{"n_kv_head": 1, "qk_norm": false, "bias": "all", "init_std_up": 0.0406, "beta2": 0.95, "decay_shape": "sqrt", "doc_mask": true}
MLP neurons of a small language model. Each row is named by its layer, matrix (down: output weights) and neuron, and shows model dimensions 0-127. Each number is 500 + 40 x the weight over its row's rms, rounded and kept within 0 to 999. Numbers have three digits each. A neuron's up and down rows have the sign that makes its largest values positive.
A block is one neuron, or neurons of one layer that tend to fire together. Before each block is what it responds to, as a language model described it from the Wikipedia text at the highest values.

Mid-word infobox labels. Inner or final word pieces of split words, mostly in infobox field labels like Tim-e zone, Releas-e, Operat-ing system, Car-e-er.
L7.down180:554535543453513511492539475433432470422441546508462519476497542506461486545455507483508486512448484461506500540520552502554487513460524471514504505510538520509446525555552468517574558487486454530481469431524527485448561480448508460509559511528524440511422569482507459503570477506541450502489493530485463452491430536463495518528483476441542446422539479558448418537511464535510497471542
L7.down273:528446520445494447494494514437486465483471654499519519491484528515470516460452441449504486413485556449532527521530548474544483426485500498524508532545481520462453535462474446561537502529551436543552428508541489467493518445479510439472537456529562486534528513489483476477508497491597508487482576470490506513487444461517428493429601456489507502545518499468559499514530485476521542387468
L7.down290:527472558537511524491560551456536497443531423554516448511516498562475536472509468455555505443524439454532481457534495585518523523425492459492456492434502562523516533541468522493524436507550510460497467503485561488467541522506484497456537512552492503496459503571532483528580452549469545483523492547554478464464535450560530508495430472490504465458556481559562423439480555451582484507449
L7.down316:518552507521530553532493573524542520476575519513487538520527474472499483568458469432516432412525456563432439484503526508482483471514486541521458478461532466477498490522444527457473509504595482485567474580475538510515455487474489577502600471540483484469466471430510526458587499454564555461483488491472514584522450572547521461482519491507476465501533504490573565514509533561433562543503
L7.down502:473514510461522434499512531433470476528492433536511529497521507479483486500441440486433519451485495491465487561513479507521505440416498461534473488545567507479548424524469510479523535408539521507527493501453482510439540409527516471548502458473506532485509492504392529505530532506581528461530500456449424489387465494460545503518513463508506425500483508571574462478511507532571495470506
L7.down653:466543520538497495432461494552487518521512457504535630452512461558552511472496483444505488520483482456520537547572520478477523442470498573476485514527525514525586523510511507493579489507508442503499501450419475472535587455524500466495543453452509432483543527477540451529407504456450535518516467492506528484543470458477467541440484603506547494454549486435541452489446512469491469491434
L7.down687:488461511541542499495471514463484506520509522524481530524487451510506532466524417453525475550507532446472490476569504505459547462459450555450572463481561507506446529509546502467474499492504533557518471542496542516528472517483449456570431493522486426483489447562480571421440537427446541531460496468537440498515515534453483494491550497506544477491559515542493491455415493403546507552466
L7.down819:464502483515538471473500503480451555468537575494505471508472494506499437530453511556535519501465477579505476526502495521533506480446486532480530473459442500507447497510496458463504423555542540501530522557578500544507512516439510485511542426456488471531436484529524527578572451414593444561466485530494526553500535455432577444499501464522510529461542487446434533513598594509505558520493

Mid-word "w" fragments. Single letters, mostly "w" or "l", split out mid-word in names and compounds, above all t-w-o, and in Kwabena, metalwork, Northwest.
L8.down166:511501415454425529461491474494513492523572548506514468484525440530521514475448473518536454485490466465474490459491466543417489473476439460504488526482542507542410494491420498542457429486559540532500442536557453534533443463493502439552482524519478485477561524512488534577487476441524514567510442489480484484456468510458479497520495447575480574501570576452532442488521511499518505487455
L8.down474:513595448522535504527520456484506492570547530490459444558521463465502394460515550489524479527432524452491505501429505481518494474480531481538452507505479490532528466565524494538562495500415577538524603514516488568488542455486559474472468548531495533460485503513541502582566444581484466472427570554510462481475555442460492545487460531501505442473494447538525510522529514512532480542553

Mid-word fragments of split words. Short interior pieces of ordinary words broken into odd small tokens, most often the s in al-s-o, also on in N-on-fiction and al in V-al-entine.
L10.down256:483509514468518564496535544530598505543451493500522451558421508475487565467513479467468504452484491492511517481502531412544539515526485454522491485443412459536527416494515468490508476446429484485480527497484550459501497485525496547493531553499508476497463481497485487464443490466491581593474582521576466520544526445529519473528582501479573575548544521464546542568595490573445475480555
L10.down538:468504485496485543461473526544518467500554490553433433526416577543530520465537493527504484491577540502502523528409505538504602544433521547499534509471490485544462450455547503489537531508443566449464469488509466547534510535512456510483492472453581462450473498515521457485489423482494433497485463491486552434501503582562505515481505515507522459492497483480468457538548475564505480545413
L10.down541:491485524434565517462499547484500489486536511508500538546438588502532511428511535465533495520455558532441494515485479524432505523627453481522528532561484510463502500465533466486481401511523592483527482535492525527519486511468604401493473521560493476569524490528514516435481459560455494522524510473510478549502445506550529532518528513509517540511509514529540489543543444579469442520498
L10.down555:504476540529539542591508502567529553440487485497483476495488469529479580442584473474408495492495453498394485546516483478506596476467449499546481511465465551482547437474508462465537504489479476468493615541513500515477532540504512437393396512514499510511457446552437472510535437487500477505512572508478566485452487493583445508476436525534544487562477480488531479529532470534562445575502

Mid-word fragments after split letters. Short second word-pieces following a lone initial letter in words split into fragments, e.g. t-w-o, n-om-inated, s-al-ads, o-w-n, n-um-ber.
L7.down261:452516522434522550539562459548533496528529510409431502510499499473563575525515539504440477512439506521550451485446519547489516458561539520442504490539542493522465523572482443450502514420484484478527530485514430450442484450486562539505479477515538449496528528499417474591467488526593523559485510536537475498481515469537482475505486497499458541471448509532457476535483420462556447470484
L7.down317:518477458473488436505527521526490482475525451448511485549534432533410519573492452525454472487510563476473553517555496510457472495528485549475519500523441534483504463465557501496537466491509511513480581523411553517434456505425453549502477448499509510489507527502570506465536525490497486471535521577458524456545528470553481531524475520455518471585500473486511475423462484524479514483535
L7.down384:453519425497553484486418431481534504481536481522445476483542516493543602440520473478514526490473443494487583558480502494431488511454444531470493475561542484528533552416502499560520476549475514568489511532493489555487474507479475470538473468468465463496498543487463528470509465489487477492511560424554481483542485481495542481511586562521474483488555488526511522500529525447530548436471
L7.down486:505509444471510538510493485572549448411545494464537463562510539457508554408465500426493498484546449459514519507506496573517513456543535522473508459446538474562498558456508433488515500487523594459527477471506461500512418451511509437433413512509542492531447430493538472577556528469434503526606522470472521516537499479492446511542548527488442525557447515487464511472529539547516555455567
L7.down518:529492480476524511520510509501429532469477486508505507467466507503499473480489538513474548491528493550456474495512469469439487551505536537521482483533556446466525463563461484517516458508499469511444504523454449460463541542557546531454490559567475462464485490523534458502551487509475448484495528510488518540499489505499464506543489583490450509546505467514440478458533456493512481548435
L7.down730:568406437504511491567528550497565531438537545537536469572567492523492438430455510513441438512524529554496457522480520526522488469523444556473507531452594396470532594539521571528494513472553480504517555535435490493522487473470418580539455495593446629503502513503444502543499498480544496540457491509471485485475535490533518506525478508526511457532472449512530457490585392522508580512470
L7.down731:479505612523479518500404551515548531542477484478464502480469535500530478493479508508498446558495495550514527525510497468506494564483486480474545534559498520524473475515488503397416506604523524526454492535577576572504532426495537520591528423438445420473432532513510539526502503525474443518523482428547423516527546506488502444514492500517487526452481490462517466475407519374471505561532
L7.down746:522471470494494502554553524548527587452499509525450483467480463480520514479520522504487472486548466552505508536509539443500508559609397562508522576495498598393455558516492465519572455446533473538507457458550540518549487498560494541468493474496473537478491519567490438609493471496554498543488498468529503443445481463552438527487497431444523440485471544462492495521529459450532466472509

Mid-word place-name fragments. Word pieces that complete or continue a place name split into fragments, such as -and in England/Maryland, -ri in Austria/countries, -ro in Europe, -ag in Chicago.
L8.down315:446434444516433506497457495437488563506514464457502444501486468445516501525508468391458515554490480527481527520511525530523448507442510497504451520501503501511532581514467597477475499465471502514441491493447528556482526461530468508492490473519416504485521456504550514442473533490480464469501523492518489565532489534545501580463526549523500428495538513452503529441390523548537482446482
L8.down557:532467447455479494461556487465486537526527505433462509443497538503515572434426531469480479519506419464487507419422544409441478518517482547444491485592456598501525380528474457481502531478529450533539467513508505542514511506554490499562474500528482522516568490487523517509453536422526561491530514525487440541501522473537481507431529448519501501582584529495457489512518525602509487474554

Word-completing fragments. Final pieces that complete a common word split into unusual fragments, mostly forms of be (be|en, a|re, wer|e), befor|e, occasional|ly.
L10.down16:482537524502513555502497473494561488517562502491509469515507429485549450595481541495456491494498547553535543560533463520462484555506483466487572546540495471485529562491433479513518526510589461533512471460516472482470456503496542431539478458571429532527530464514518557496487462482545514491534535432455491423500490478481553529528508531490494414520503509552557509499535441577502497537523
L10.down62:520480487442509589469531514525466565524491558576467515484526418478538454481475545542582539590489503490463487482518532523421489438530504452454577504484525520521498441518456503575547497541461549535473440531504478416501459453531516495524464520577589434477457564455539479504461485562524459545480548424553469505443528468503545537498536529544499517487550470517443504524518521522467559510523
L10.down430:490545505468469477522492475443494494504484511466533457511550546482492519557473540478529573541455494483531522465599475502483460528549501485597488552552515482468485550474554484582500485504449449565479507523515429494471535474508578482546516495508427571506456501482533538530535550487497523392498553398411384505602465438512525502476553522477495520453522443498533501521461525563513515531482
L10.down449:486576490554500463424509566466470518470445515451491486544493526545549406530466443469556449537540465503534520504463508498475464500507472448535518485505549509492467425508530541475447463455478476528495489524484448430484471513501521504521533477497516506598431407485481501509533482487465514490509556480469431494472486450480465429516516430469567497552489551449530466535519461481470501433574

Word-final subword completions. Final word pieces that finish a split word, often infobox field names before a colon, such as Tim-e zone, Hom-e arena, Venu-e.
L8.down311:483388514448532522515513558566461429533465567496526491454523472483498533530484399547555476540518398519460454484535448492446508556498544487588452494479477509488504416523515488490533408468511468431482458480512530506507499504557495459511452470522540516452593486462533514488576519504534504516470525468501531445489507482504483517531462460476500505492474506523509514412525503521553589562477
L8.down758:545473516385488458599483506561532414557557531537496541494543480495469524514481439551517507550486476507528501512515528526441472495503544481500499521474516477496464477459473496510480536478493496500515613469524455560477533522439491487484520531456458527563526486492542462417532504548533479481419525481520516458438479539471552527483546521426466497447519508588522566539482545527500531516544

Title-closing equals and word middles. The closing = of a Wikipedia article title line such as "= Izaak Duffy =", plus mid-word pieces and decade digits, as in wh-ic-h, Win-ter, 19-7-0s.
L8.down537:483546496468498491476555543487516548445461443509477453516463457467513499484532425558545491503543451552489497468442490482498533510524430530553557531547513539516577405547497545483557471521460552560479487527531436490501536535524523532540503438601470488509488460431521445420559521573519530426509497514535514501502546545492474445506466519453492535514500498562468511595486542547479495506506
L8.down764:486450495497383482510535523511468499511422488545442446492476548480516509519563529521530529463533501452461519436491535594490496538584483478557511498595547504519488440426501520510527484459469525565505488520523475422437578530520521479499458614530514489459484528486461506549508508493417489486447519496481585530400618464603516408518569458472470543566542476421447456503559499508469452502507

Mid-word fragment tokens. Inner pieces of words split into several tokens, above all the ic in which, also past-tense ed (play-ed), fol-l-owing, w-ent.
L10.down69:560486539473463506538520572454432556500466463480497471499478483501457439480498532463507537561516465474452472440534495447487533516436588482433528452460482481486470491467482501545477494511517508481485506473500512514505489452501481565489546396512514524481497532490459454471473466491457460564524502472544485475517523526434496482500423576442479543475470474436483506573493530509488451574523
L10.down271:505490493545537443527469425525544530524452522525433519447487465502466411507463533447530518531537443506505421494518516509503495460432527466455455538514542502436544374517526491471508497454436474479545522524510549554525509501494476534583522547491507496540509539485546550534461556520469421509512507450426532416517575480535470492547501480568518541495549497523606518533567469494517454538444
L10.down431:527573447494509552521514551497483511450485510425459488518484495459433507596521504532418453468492491499572439481501449447476569519560508519510571498477564454516496488492495568478515441463478571568500476437496509452534493487454485581487601487577579485506498538484515546476478557462516516484557473448487454489504543456424493530516499530450453466515469543455538405511409430467463462494457
L10.down448:574499518480476508515528510481492465476499457590449493526485519447461544492539524453406484479476521493503539547506498500515560459490503535545510478469575409538548627467541492481483530509448490546565558552463505443482484456494540552536592540468500531468472471454509488441458465551485412563527498534486434518521456406499428536460495530570545491541493389551554538527493511545535489560483

Abbreviation periods, word fragments. Mostly the period after a short abbreviation or initial, as in c. 1500, No. 75, U.S.; also the second piece of a split word, as in K-en-ny, m-ain-tained.
L10.down84:512504536553485516460460450492514535435492505505547479511441543480480512558503519509504533462498520529534492469415531438503470525512463544545495486510495529556464536466489424582467507527447495451527458393526488548497463443487427492450505467509448466515459560532517556503525485444477567468541536494516501419511472516535448474498494509453598444553475491488431472476462495466501557495495
L10.down95:422517488401501594506502488524555479479555493486539541480503456505496432487532560512459487592572491461536499499487535519512473508495536484501562525470454474495480531543543546513507554444520532427483462505535512613522525465446477479433492588408526552493480510577523511476509466589452444528527512567437454511553557549529497480495466442465477470462471557435470523517554458491569544521503
L10.down255:498504517509482490486531461438495427486512429494585452532494473482484474471456529451462554510480557528567451504536521439522426495492436461439469460512428475459512601498486450449497560535458512472427541484513529533502439557495449459473479466466485469514484506528512576469573554537506537493409523466458523494545445478553533481524585475507527444479478542522535453488492540513514560538494
L10.down460:548514519529482515450493502529531491479499483499540591423462510544555555459488569505464415510554446478491462466496461544495511439506430523537517543521461512479516542522563552495488503478499497521525505450591500474494541500467587503518485437491487499517468500537535475495443508491523552439515443450463489498502465523506531557597527514539518549508431539466496507514479533526540539552493

Mid-word continuation pieces. Word-internal continuation pieces completing a split word, strongest on "en" in "has be|en", also "Jan|u|ary", "form|er", "foot|b|all", plus "%" in tables.
L7.down23:588564487525544511520482484465532473517517527534511544510456491496553511528474415467360502537484568459458503568520509456479495538533497548474518494489436509491566520492453451488547481458549523444540499467486458503553483494562457520495433547453520558468468452470474614504485532480473488482504483497543500475454480574565508542455511499409435499579521501510506508417533488521540496466543
L7.down44:429497508479549520489528550485477474555448553549560502581500470538534442479483539542504539510480479559500582505490452582467455455478451478507446385484485468518497459504527496481494465487473483516514534577431519508497449486521570502512485461530520553514502518498557514533517559544539481475442543561470468524538567515511476540428472530451490509478479567542502477465527554491405531495522
L7.down145:513403506459528510439378572512527489519554513501543497517488493426494457571500495528584449576546574507442451460489526503491518477465477526504433550528552507540462557498529513473530495470588507421515486530479473529534475518501420446488541486529509491522525499524577454462436469403499516505507541439558460524414507542450444466524449465514477556456544482465497506526471557477488496493448
L7.down265:423482469463478518491467452477524503462457569491484462527441529483515522483528499439448475531505544509502522512470475506554432437549536473517574500521493543509568546470514469526547468563441502487490532433520433502592465413503507514442452505494464526498517461474482516594515542547495515549565572476531410598533488536502464472481549496518486496516497506446573548468500468534537422462497
L7.down266:453421461475551584544493505498460570550541525453487557514531542496433475424554562491513556513494492520486483495477483572506582495488447519528399426540496501498557526496455454450508519494485543473463453505536453523481472555537592517568495488474545464495532486516480473546508595519527501504477476550505527413513511455538465509479450507531521516484534480466535486497551504480473568459569
L7.down622:507486496524491479529510532437456475536514522477544477448452516474491477476533451519497455494481460459490426522520528434561455495507479486493509454499468524500541503501509440466598514494412508649518548507484491521520510528516453498494502464538505525545501497435486535539375520518565489452477483496521535512494436489482458448506545423476437507511539491466552434544476510521546518489489
L7.down704:451504560545608569483468505493494618520481464457460473588483498545538481521528442529510453435571528465467493406436481493464554515550476423499490520631503508433499452518513455452453458485523518483544490603459491462512476511502522515508551442479531497510517475487480532517485540507477548543558528545540558454454518506444501453556492559461515429546482520506434517453485560502510511483471
L7.down739:498515522517377510536569530466470464540522552403490457490569540495535493496544516481444496494516485448568518501509519457549488472464536459469538462507491512548501652494442533492458525489494523407461469503505461426537512488475472469491468565485452476503465487557484472481448393467469398479489514525514475466516484482525443505492498548549512490559486502544503582516479471510527455455550

Article title closer. Mainly the closing = that ends a "= Title =" article header line (Motta di Livenza, Bobby Madley), weaker on mid-word fragments like ic, ing, ist.
L7.down49:496523498501534548498546497535491487471472482464468524493495454520419452508545536510465503520513522498517506459508501420524453511550469507463516517532457491494531557504497541498504483577483480472478527547504414566532495482418539488517525485514524478481494468479516507441532456568548517471427461468546387508473596453530549416496503477517486432438475541591491552497476478478468472549508
L7.down153:530490484497501531515567464495531466501460533529527441519516504476556546493465539525547478536494497589511427479540484523517504443491449470511505475463472481564495450551525428526520520529566492557534513484491576411497459480432465549538439565467474512485455485484430584471556486445438553502502446517570545537514531489492513458539452515447480435443510433518465469523462508426550456504472
L7.down539:457501543451541541474580526482547513442490449523506490469524542502484453485476537497504522510487470595445592501491545472513501581387487500457528454496482425512507467527476620492477461501551505482520504525434504434540468518486467414487523451501557525500428519494490523532456407476547439504495459488539488401509459480516478536515511579494537452508489563489445528488517460525469518525553
L7.down616:560487476494531499515461540477489434424518511519517473498528454456540526533461466513537507493528476515498554443482482478461447456514537496539502519539518459529434562445506444499551424530498460452489541557452560526447525529497505570475491453470469494477467436480538532522457566478472516523505466529478453559481455523454472569503502459567509474481514519518483463511561534462480552516491
L7.down647:501462541508533552477537524562505486566521444412542521502518505517527440500454524540464534499435508460509525499535562549520471543543478538495568565561413495539418486453511532518433495484510494520504519532493491497458552504435485476413499526446452413569421474549507479485524465487466508465477456556378518477516486506547525491494402504551526522535498498539467550434428487532558463476475
L7.down752:450514468536467492500475492538628546500443503511482504382470454445589477517517487496518545541496489466441495521586492455499521578498561565546505553529427454542483492417487547560467528486442494448507501551485500495517538476477528507397482471462460514491470553466459440498494438510581456512509499456540501463445429511496443515528517527475480497513522513528438474457436517438487520581497
L7.down774:566498480482497482575511409490544529525569479479556537475521459510479475479489498511480510490453465505483515486550490542398407411512559586533435471486467561483470465570482564529530513445498439519491457496454486468466498569467504580434465464469506421527491471451473503463523474542564477526438460540494525458465394471523501497502460500480600523500542541483592514501544489510495484554519
L7.down795:527471487412468487501480517481539501515521531434538532557472455523470507509539562508601530487515620520477505564454515578450516549416470502494566454474486516538532503541485562463524527499537501458482545530492532503556526448478509562491501492537504515468496527588568431511502491532584485524516483478470521520531531489481466553504444543510536505558459547502508545479564489495509539539468

Mid-word continuation pieces. Second piece of a word split into fragments, strongest on "ew" in New York or New Zealand, also effects, described, Coulomb.
L7.down196:485515527521507495453518526564435509432468473541521504520513533520466510522543444513435534482493456501468511508529525550556520518551464550454429545509542486504528420485463497502511471471513506488529585561471508461478484553555512474501506556450530399415520482394457545510453472511456464529460498504515536435483509474536477464507399498531422559543509556502434474515504472557444537525537
L7.down252:479497485526474540559472509482515467472511461479484487586414461500416454451497548489401465504530508518574510541450561531510495486515480503414509557487517540465553536537496478417504575422495550497494487522434513508515508498500447496502439530519502504570483484459536507538454547510513551521462445524489532450495457497464494498457578532513506559471458508498471521501475482469546536465588
L7.down339:415478491407601529500497476630565540540412555520492490501568526467504507575454484532553589520440483489504543498563479512517485488519459507502454553474580575489480532523547485432490494505480488485486502523502515454406549535528517481483560495450505577506536505451528479442447529484525575468553483540603503489496468561522526454494511512527526506523461489539501581479571474477506518503529
L7.down488:485523457541554520536448526572460526569460542465498494501462429530502513467517525478538504510472433549584491489517499465525525486520500462501467510477458478457565482554501501544429513489534458491477455539436534531472487519496519495436488546507472537491486428554513431515525422461530532503496436502502565492549466468500520505491523580531513549472436490443500530567490490536560507488493
L7.down592:501460473542513517425556479500457476531482498489442551459430455533469576563470482514537479502522455531472572501489518531477583483529544455464563444400536469463442471557487456542503511424509521434447507506444427504447480544604502629450497468459563567510517565493521505576467516543463487565532528541474553442507486514542460520506506496549566476515513467487530464506528463476506446451492
L7.down695:472437475474542496569438493530495530505458520431475497510532494515533484533437566472534571430453522553468536466427444516454412548465465461463433529577497467449457502453503438528442446481534509487540507588458559464525521615554532502457457495515541532451475574410504528571528491527503483474508563572481532481484534513517513454467491490498480532428553527420522490593486464515550501562469
L7.down804:582432398496544499437468495471481504521563510503515542496520559426517501513552530509462502562506473559472492501536454489527553468546512545492442483536447498512506549588575500514522511519533538583523518544460556538538461544432512522493537503516533499493568536494518515366505564531586521514501484456480520496495437513558581513512486513515579526454498466445566559466388414490448422449508
L7.down814:393594439518526541461479564499504481554484455472530527563534486432454459420504463526528489527460501563516470561483537467534532490570504534533528463528418527476455567436464533489589454468646543470511586472487478563431512495503517548550456479502570570492562487569452453483484500580450492543499540539499470510487491480556543475488511517546543514448443460520491478498546509478492506475480

Middle initial periods. Periods after a capital initial inside names, especially middle initials like Joseph P. Bradley or Henry S. Dennison, plus U.S.; weaker on word-piece continuations after one capital (Dav-id, L-os, K-ids).
L8.down34:522478408553502493440451501503640557524568494489517498595508456510554458465468557474465514515538511432458482526509430506511473433526504610490558498443563485476527527515514472569466494523437455514539552515504574471495534443500471521498464483458511530492490491454494547457530497452531461465501511531515438540497432510436484483469486509491547520538426430501574526458518537507454457468522
L8.down381:505521449587516470472530434495488505450507472484530485541520567454481454544479578497475529440452507501453539521542527505480490486556468460366528479488516539503556505475481477555509523580479541500544425439559507509536488529469477466510491557459490496493516496485499464445516476495432462509513399469416483475533516547448500450503490544499471510454484474402470503560476529471417511429449

Mid-word subword fragments. Short inner pieces of words split into several tokens, such as ain in Entertainment, ou in announced and pronounces, d in London.
L8.down579:543466526529481480482478525541457527423538540479558521542542455474508472482465577474492539471532464457471548517516502475487487524548470536494543509435436480432511568496534477485441612567502519466475493531491534538444487500524508554482492484447524469519473528533489496511536482474519467444579512532509508536522460593476532512528510509517469559522498537511429541485439471476460487461460
L8.down788:541522514535481460410485489516483520533454482515418470481517463485473517569474507520518457514520520436512535553565559492395531519499527506496413507483488575489518452538543551492488502521542529469410469493479493547502587408548464533448553464417534507613517469481562538495499456522507510556497504432517424475458536529556526474485504474542541531500518534481495550478597483507487493518509